config = dict(
    n_layer=8,
    norm_eps=1e-05,
    init='uniform',
    optimizer='adamw',
    lr_head=0.00782,
)
MLP neurons of a small language model. Each row is named by its layer, matrix (down: output weights) and neuron, and shows model dimensions 64-159. Each number is 500 + 50 x the weight over its row's rms, rounded and kept within 0 to 999. Numbers have three digits each. A neuron's up and down rows have the sign that makes its largest values positive.
A block is one neuron, or neurons of one layer that tend to fire together. After each block is what it responds to, as a language model described it from the Wikipedia text at the highest values.

L4.down245:408477523477434543503459482530531469403485563532526435436564485491405514524552480501430512543525543514420479457504465385555464599537556499499487579539500502492501503517454493537484517496423587467453441435486485596443514536588507411462520423520401466485453442531481495508544455413480558512
L4.down292:480437558514510546620495553574489507486524519404477606510445526585429428467449506494508443476449483544574509489463580485539581536508583557547457421569476441443589543399535494532414616582443451426486453503541515474465513485478460545539503568482453551487564484593557478468543464420484466520
L4.down1010:480516418504572513525502577494540563434450519525528525457427582510504389498503511558436481448520542558380406503514556469581532531450580427543525533461517580461511472501561441516559605483541549430485429476414388477427499504522480541449511541539497480481468469536495433476552446444452519613
L4.down1080:457557512513448456526519525614535440430438563451535484464580534432459524417469510499490429550445501584426484455482419426424495465475439460428473536500591506549448489473397507442532409533565551411434450457481581433580521526502491530568526470558415509493468471517422467493571440490530493514
Description: Word-internal subword pieces, especially "ud" (fraud, Tudor, Auditorium, feudal), plus digits after a decimal point or dash (0.8, 1981–82).

L4.down181:541489599643527488515540401449477561432554420475524560520550518499435502586494523456494559353494592542507435523548518460455422443487523471456577483550415555422490493488532504567570453549457429444479440426454427642551483556502472442503532561510586465535485619520541491451532504484419479439
L4.down473:587436550534406503550403582490566515444462544490562397409504449568440582557489415526471485426465460481463462458474563460534456525447531474465556539446489528456505582479513464529534489463436437500574461532512531444528473523416562519576568480514497575423467458512499517527534527539506616534
L4.down858:517585532522481430482480612469529513448490532411533474541527460520506551522477525436447573398554612556476486441554497486518530593491439463405588535489569443511497522403524515408466498462536421519501552492495499535388486549546477511547532538467440460487488562543468510553496564375533471590
L4.down1042:500533358475494501492467528628520523407458533494467495423504490411486478478405455410471536478510538396473583475534507537455442495408433541536447486490497472587477430544541454460498502512522563623382486578540581425562393491467572522556426517456570478546492528467531484483516465530376462534
Description: Mostly word-final pieces that finish degree words like al-most, near-ly and s-om-ewhat, plus "more" after "a"; weaker on other split-word endings (-ly, -y, -ing, -ed) and title colons.

L3.down275:493420523488454517483514536507450455543571576493492565598480531545527529420536564560442530614527453441627463572548549501544466445489538480539527419493503507399483523499499537531560488480517509494554519568495477475505513578534460536465476419462532458491401469543467436471536430465518484470
L3.down1139:518421574505575515531511436471477486482483460474535423455416534465470493558502467447499498486495522512448456532414452420471480468555531557557481516446444480533465455467424412562474574527481525452502470453556457505539490423525499553532482552473473512474524562550470496544489510493569384531
Description: Mostly the token be, either as the verb after can/may/to or as a word-start piece (be|aring, be|ets, be|verages), plus line-initial "-" and "." list markers.

L5.down204:564487521520495514549488531462539511469417535477555450600551493473489663584614480465506490414551569575509461428511440444476416536461470443468490528448507472388531424506490521584511518510540564529483482452447552441437513531527519551431430517506549451587532413472440507408467437435434504447
L5.down542:424536543442524489461608568451442454509479490423552552426554554532404481585454543489504551542518536413482450517493537479474527483468518508451510507462453432503431523398458517482564528537520496504522505410521546474506554427485437556542556605465415541509458468548475507500648547525500555522
L5.down607:464543502504461473481421563496537459474582502573512460531589471550419559466525458408569531509549507617452432462456503480525485499595464530538467581586467486437549518591503435428498475508614543578477588628414547463533477437577401566505450494572493510575436429457496403467541485532436421560
L5.down840:533550579527520465485574361538503403537470587532397483527505437527531499476443585485385538526504605515530436526551563468567499534494486506514451479535428431422597461552568545539491476456480544467520490540438529375474530423396559516539590523518440478430577513512577442525487503520457516535
L5.down880:467494516586514490479477542412487485544496534468521413456444512545509392459505490460565481501490586434435512479506550492549502410468563560448374452507519553539492489521473466549619474438562452556523416544545448482554506482396561469398542549495572477382427558511536518608449417536524501533
L5.down932:488530497478505489489445542432427493551466493483458410554546546481437565474504469530450528473475480554510512494417525515521526492471488536515514462433517527438477516486522519514509576415565501511473476522447446500418458466540567489556420515491478467470458431452461455486472438426461494473
L5.down1142:523525516453435494525462475465471515558495424508533506514426480478502546592463508484493445428545468511525546499490484499440472414385469439476459559528486528484460547492453467476512506583522495545466517408437443535403508539491405528472466507453504559483608567583461485497356501535551479522
L5.down1149:469527470528508528545466445476539489539474503578471478480510535467537491487589547532512532443451438546485548418433534456483446427565555430528515547489587464468528463582563481478412475494465492521500528420563455497525452455496479476563621479516473440525467451577511535505483542439512565490
Description: Second word-piece right after a short opening piece in multi-piece words, e.g. con|ce|ived, rec|on|naissance, C|em|etery, Nash V|eg|as.

L4.down9:482452533480569465476486611563492477435480506549435404490503597470435597472449498488507479475570460459529523508596569479548497561476516545431556494534470593480468432519460468513544458562510555482514540476475514466413427545442643536539575412425494490568504534546484487456448438508477480450
L4.down368:537506466481584485570584547584528539442580469493480511514431485512538569453485514537496556581569505466471564491397497539481456547492470546546525508553435544451455500546562537513547440505463526560430491477501427499476444485512563522472463435473474510535450520622500504516587480342427451498
L4.down923:483567528495548576460482537531489454579518589472507565426444465517474474395503403478475456466517455473623502507526528514439496492518467512471404388462484546562529595447527541476516486485581605449484535603568488540564529449469585422520506550473497560593434537591480496491450480418507479502
L4.down1145:464514450440523544440480542607548485526510483482521457608473529478449500561521569534433575463511538520543486594521503535425478466452523569434508577592462496560471535419543486522574533522491424509380413497505429542527542534491466474546501526582498490496531449518497522514482461521471443456
Description: Periods inside decimal numbers and website domains in infoboxes and tables (55.2, einogron.net), plus inner word pieces of foreign names (Car-ag-iale).

L5.down54:429515439484489493518479422534462485538596403495416364523552510509512500472549479535481489568512507479545582522453587428504445496456427532577459489507584555440512568548558547534508427481436487483526508474509531642603495485509544477473462518490570434466440599394505541425610450456584517522
L5.down156:399480529519484524524514469575540570540568506494519404520515458505441529431518557522440481586456414437491545533504464496475424478473550508557507469472482472502473539509524523499435581507519537399552487410450445598439566537459545544463464421507467515489473523515535454385491385415608489494
L5.down259:468559523430530401446446457554457500508444534536383382449513597513481485593492482437479463479500502552520512518470540419478528474497422468429560458495554556513517559488498428481510484509491559477457492489513541476456557431487458457481530563492571453530481546452416520580449425530513561474
L5.down293:543576490521510521516501525537555417508504484509542458503510551500485596483541504505498479464525536566474638549476490491458510434496493588458478523482519514528476508524537533514615480466441584503526432453474560537441477569582554496426567492409460518595438469449429537435542475551530553503
L5.down659:517515519470502458573486434472453464519472507499455510500383507442458505451488551474581506432490462478551559427535516524438493490510551466662591580461564465520411511474483471376562419485493667462509405513560515529566514444432468465522512524521490457478536517450570508530459421550504584463
L5.down816:385452437492452575573494406470547511548435454574426541419509568489496488514444458492459484435513510466421549472474485487515536540561502455496479484517530517502332434520504455475531556349564445418536492502482413520536592486440507469603451550398525552465453569482535554484392488441574528509
L5.down1134:420507460426465446515511465555432491510480488505494462431521449501568433419464378462464392484495503439478621499417464538506427469495497480458469507584587523489407546423508384514557556480484478519515441532587571420554506554419529570568476508513561423541516480602557364535479441460452508538
L5.down1233:456544481463535521397575540498398616474573541490429511506599395463455467544487514592591526505470509511478522510448532476491513560490447526420464490498571481469539582431515362541517571589591433489500533505551496446508538468509463473527471491455438419473598488528431477491441403528503474518
Description: Colons after field names in infobox or data lists, right before a value, e.g. Density:, Area code:, Molar mass:, Total:; weaker on mid-word pieces.

L3.down199:558497499586471585506500546429455488495525550412539514482442491550574421572512523578528398521543532513472481470501435473483482558573525481410453468501444460463518496528510565460425398513504462513498435516500487539491469497588435561527499550481441526487503543468439544433540524443452551483
L3.down525:555426583528479510494562494458530469450536434508447423475475499520458403458505568497476611541504463450467551450364486520487408553524542558498424412410521496365580496557488400512402543523573480402514490512510534392536453469458506477528483539452500604534509464445522455537460497498514456457
Description: Opening word pieces of longer words, especially att- in attract, attention, attributed, plus ix in fixes and Website in infobox lists.

L5.down13:571440510472499455483445555479431586428476465518425486519435473527573459544572567462478505401529557513539504486504448500478503425541495486555484522569451493499471540559517494585482528505489473492534611508468474486495572374435535447460492535425595535498577462496517546425508541468463418554
L5.down446:483454562529492519399553414405472413481467494531535494501414494483569528499569585461451529430374471466494452432458506459493555589461442472420569546455522574570538493454526491458501529525572396499385544528527519515584624513486447476404500553495584496525431482563533473472499455563524461471
L5.down466:540611486441541539503495494486466539511545538573552449510363505552514487574494525551458423543491484446506376480401508490502470408479431471524569512461532542523473513536457459451504474493536439458446524514538567593508451501429512535492512474580586491534626528640542528484435550545524513491
L5.down492:511497487559480507561544509540344548461573550482581402503496535397538556404470561512471526532507442510566495479463511565490553454457518422500587409562439465509482550494453482457515485490401571469578563433532520452537560534497483454513399548499477592413530529424477483448584475419466525462
L5.down533:516479435409533527459539507489377469518546532551498597463461551584557408471520465458534565415457570499496525451622508484457507471552528501479515519428439410590572515487481521492512496478485526564583448436490515438551538466424596492431573527465553526535530497546671431451459480480556576465
L5.down676:406447527497539542522435501614514539485531526461470470530469435417427593494475488561550443481560449529546431523538485448485556535508508553490500527452457555557489498483536452483495597605506551464501463464471424521596437423440488401564499529426596508497526456543522458453529531481481533517
L5.down1118:442466536550548549486499482450588541497461512464519521503554499460613499437454470553548463527478482522538558573547456455516469426432410487540543469527538514380515494523570491553491418464516476537554537627541578472479380512431592482449398464553559534457521531563543397500553516452487538508
L5.down1268:472487492473544528419582500491541547474476568470517457547512535529455526469540493527546441560461531523516424428521549440470539537467520553527491523414455505490527511451489518441469561443539550397452592459459492480540489563530453516546455529562476575585583522576515460543478573500417483459
Description: Mostly the hyphen after the Arabic article Al/al in names (Al-Faisaly, al-Assad), plus other hyphens and mid-word pieces in compounds (semi-finals, co-editor, Denbighshire).

L5.down32:500571491472535472538602596605473664547507480472573419495490589491483371483431583515566498461513545479539441505492475532447472487496553513508541531489474554461452509512554506469439539468513454537535473450465454576516489449490575471477635522431522523451495502583573410481548518410536516525
L5.down250:424436528448503449460485535508456514463512491604488451467564414450537450462507490490515611422494454450543511519510516550518551461461465488503524537486433527574519516450512576502475567509491480442406531434317450619464621542357489520512443548420486578595623506497503536507364489402501415541
L5.down465:531549515548455523495524513547521487463478527412494440470502520489496537553579396488543467528478555439512492510476550560508505509481501476516460531463517452487414533476553479504553479503564512414508539562562548508446479509453521519502455449534434563457517486556524520604511577430542493415
L5.down562:527560466349562469527510472478464427408568551534469611455469491533505462496461540522527491563582435415457420526477458565532563507527407549515526512537578520511559496553561579409510468409487504440505563471497630496587532468524532474556430540468461546504539476433581371505541415527533553533
L5.down684:421493508563499483503387529457519573452496521487588601524505462507614467427483444529535480493506486499504500615513486509570564542510454467564509552609578551585436542556541530449546550553430514456581589491483497550491601458504496503575481517530489515411535465538495503523477443502488532474
L5.down931:536553544581564459450482441448483464524418559536565524517498514607532432526442546480522551496422501612451521509507548520556459554385441443390554485433558421549431444518567474468547522562625485493459462532571499511483453519510421549430494440407421586479413434429546424516534400500515535570
L5.down998:457527434572443468458463470502481479564498506479529479535561466425465561480535474468529580419499517524527507447580529562517389489512525418461457484468571463520541482555493465518491480535407481449429482576492471552390435463446471537549493508587398529599501578563439400571463571430452499446
L5.down1128:541513431502516564443462458585549411622494534499499520512496533522550625570474453588458517592433500568481517535371460505566474515410520519466497563510399576490484546484415539578496516527534477515504532553464491478407476511520584643456525553544494466532496534487581527475541556505508473529
Description: Decimal points and thousands commas right after a leading digit in numbers, such as 2.5, 6,000 km, $2.2 billion; also occasional mid-word pieces in names.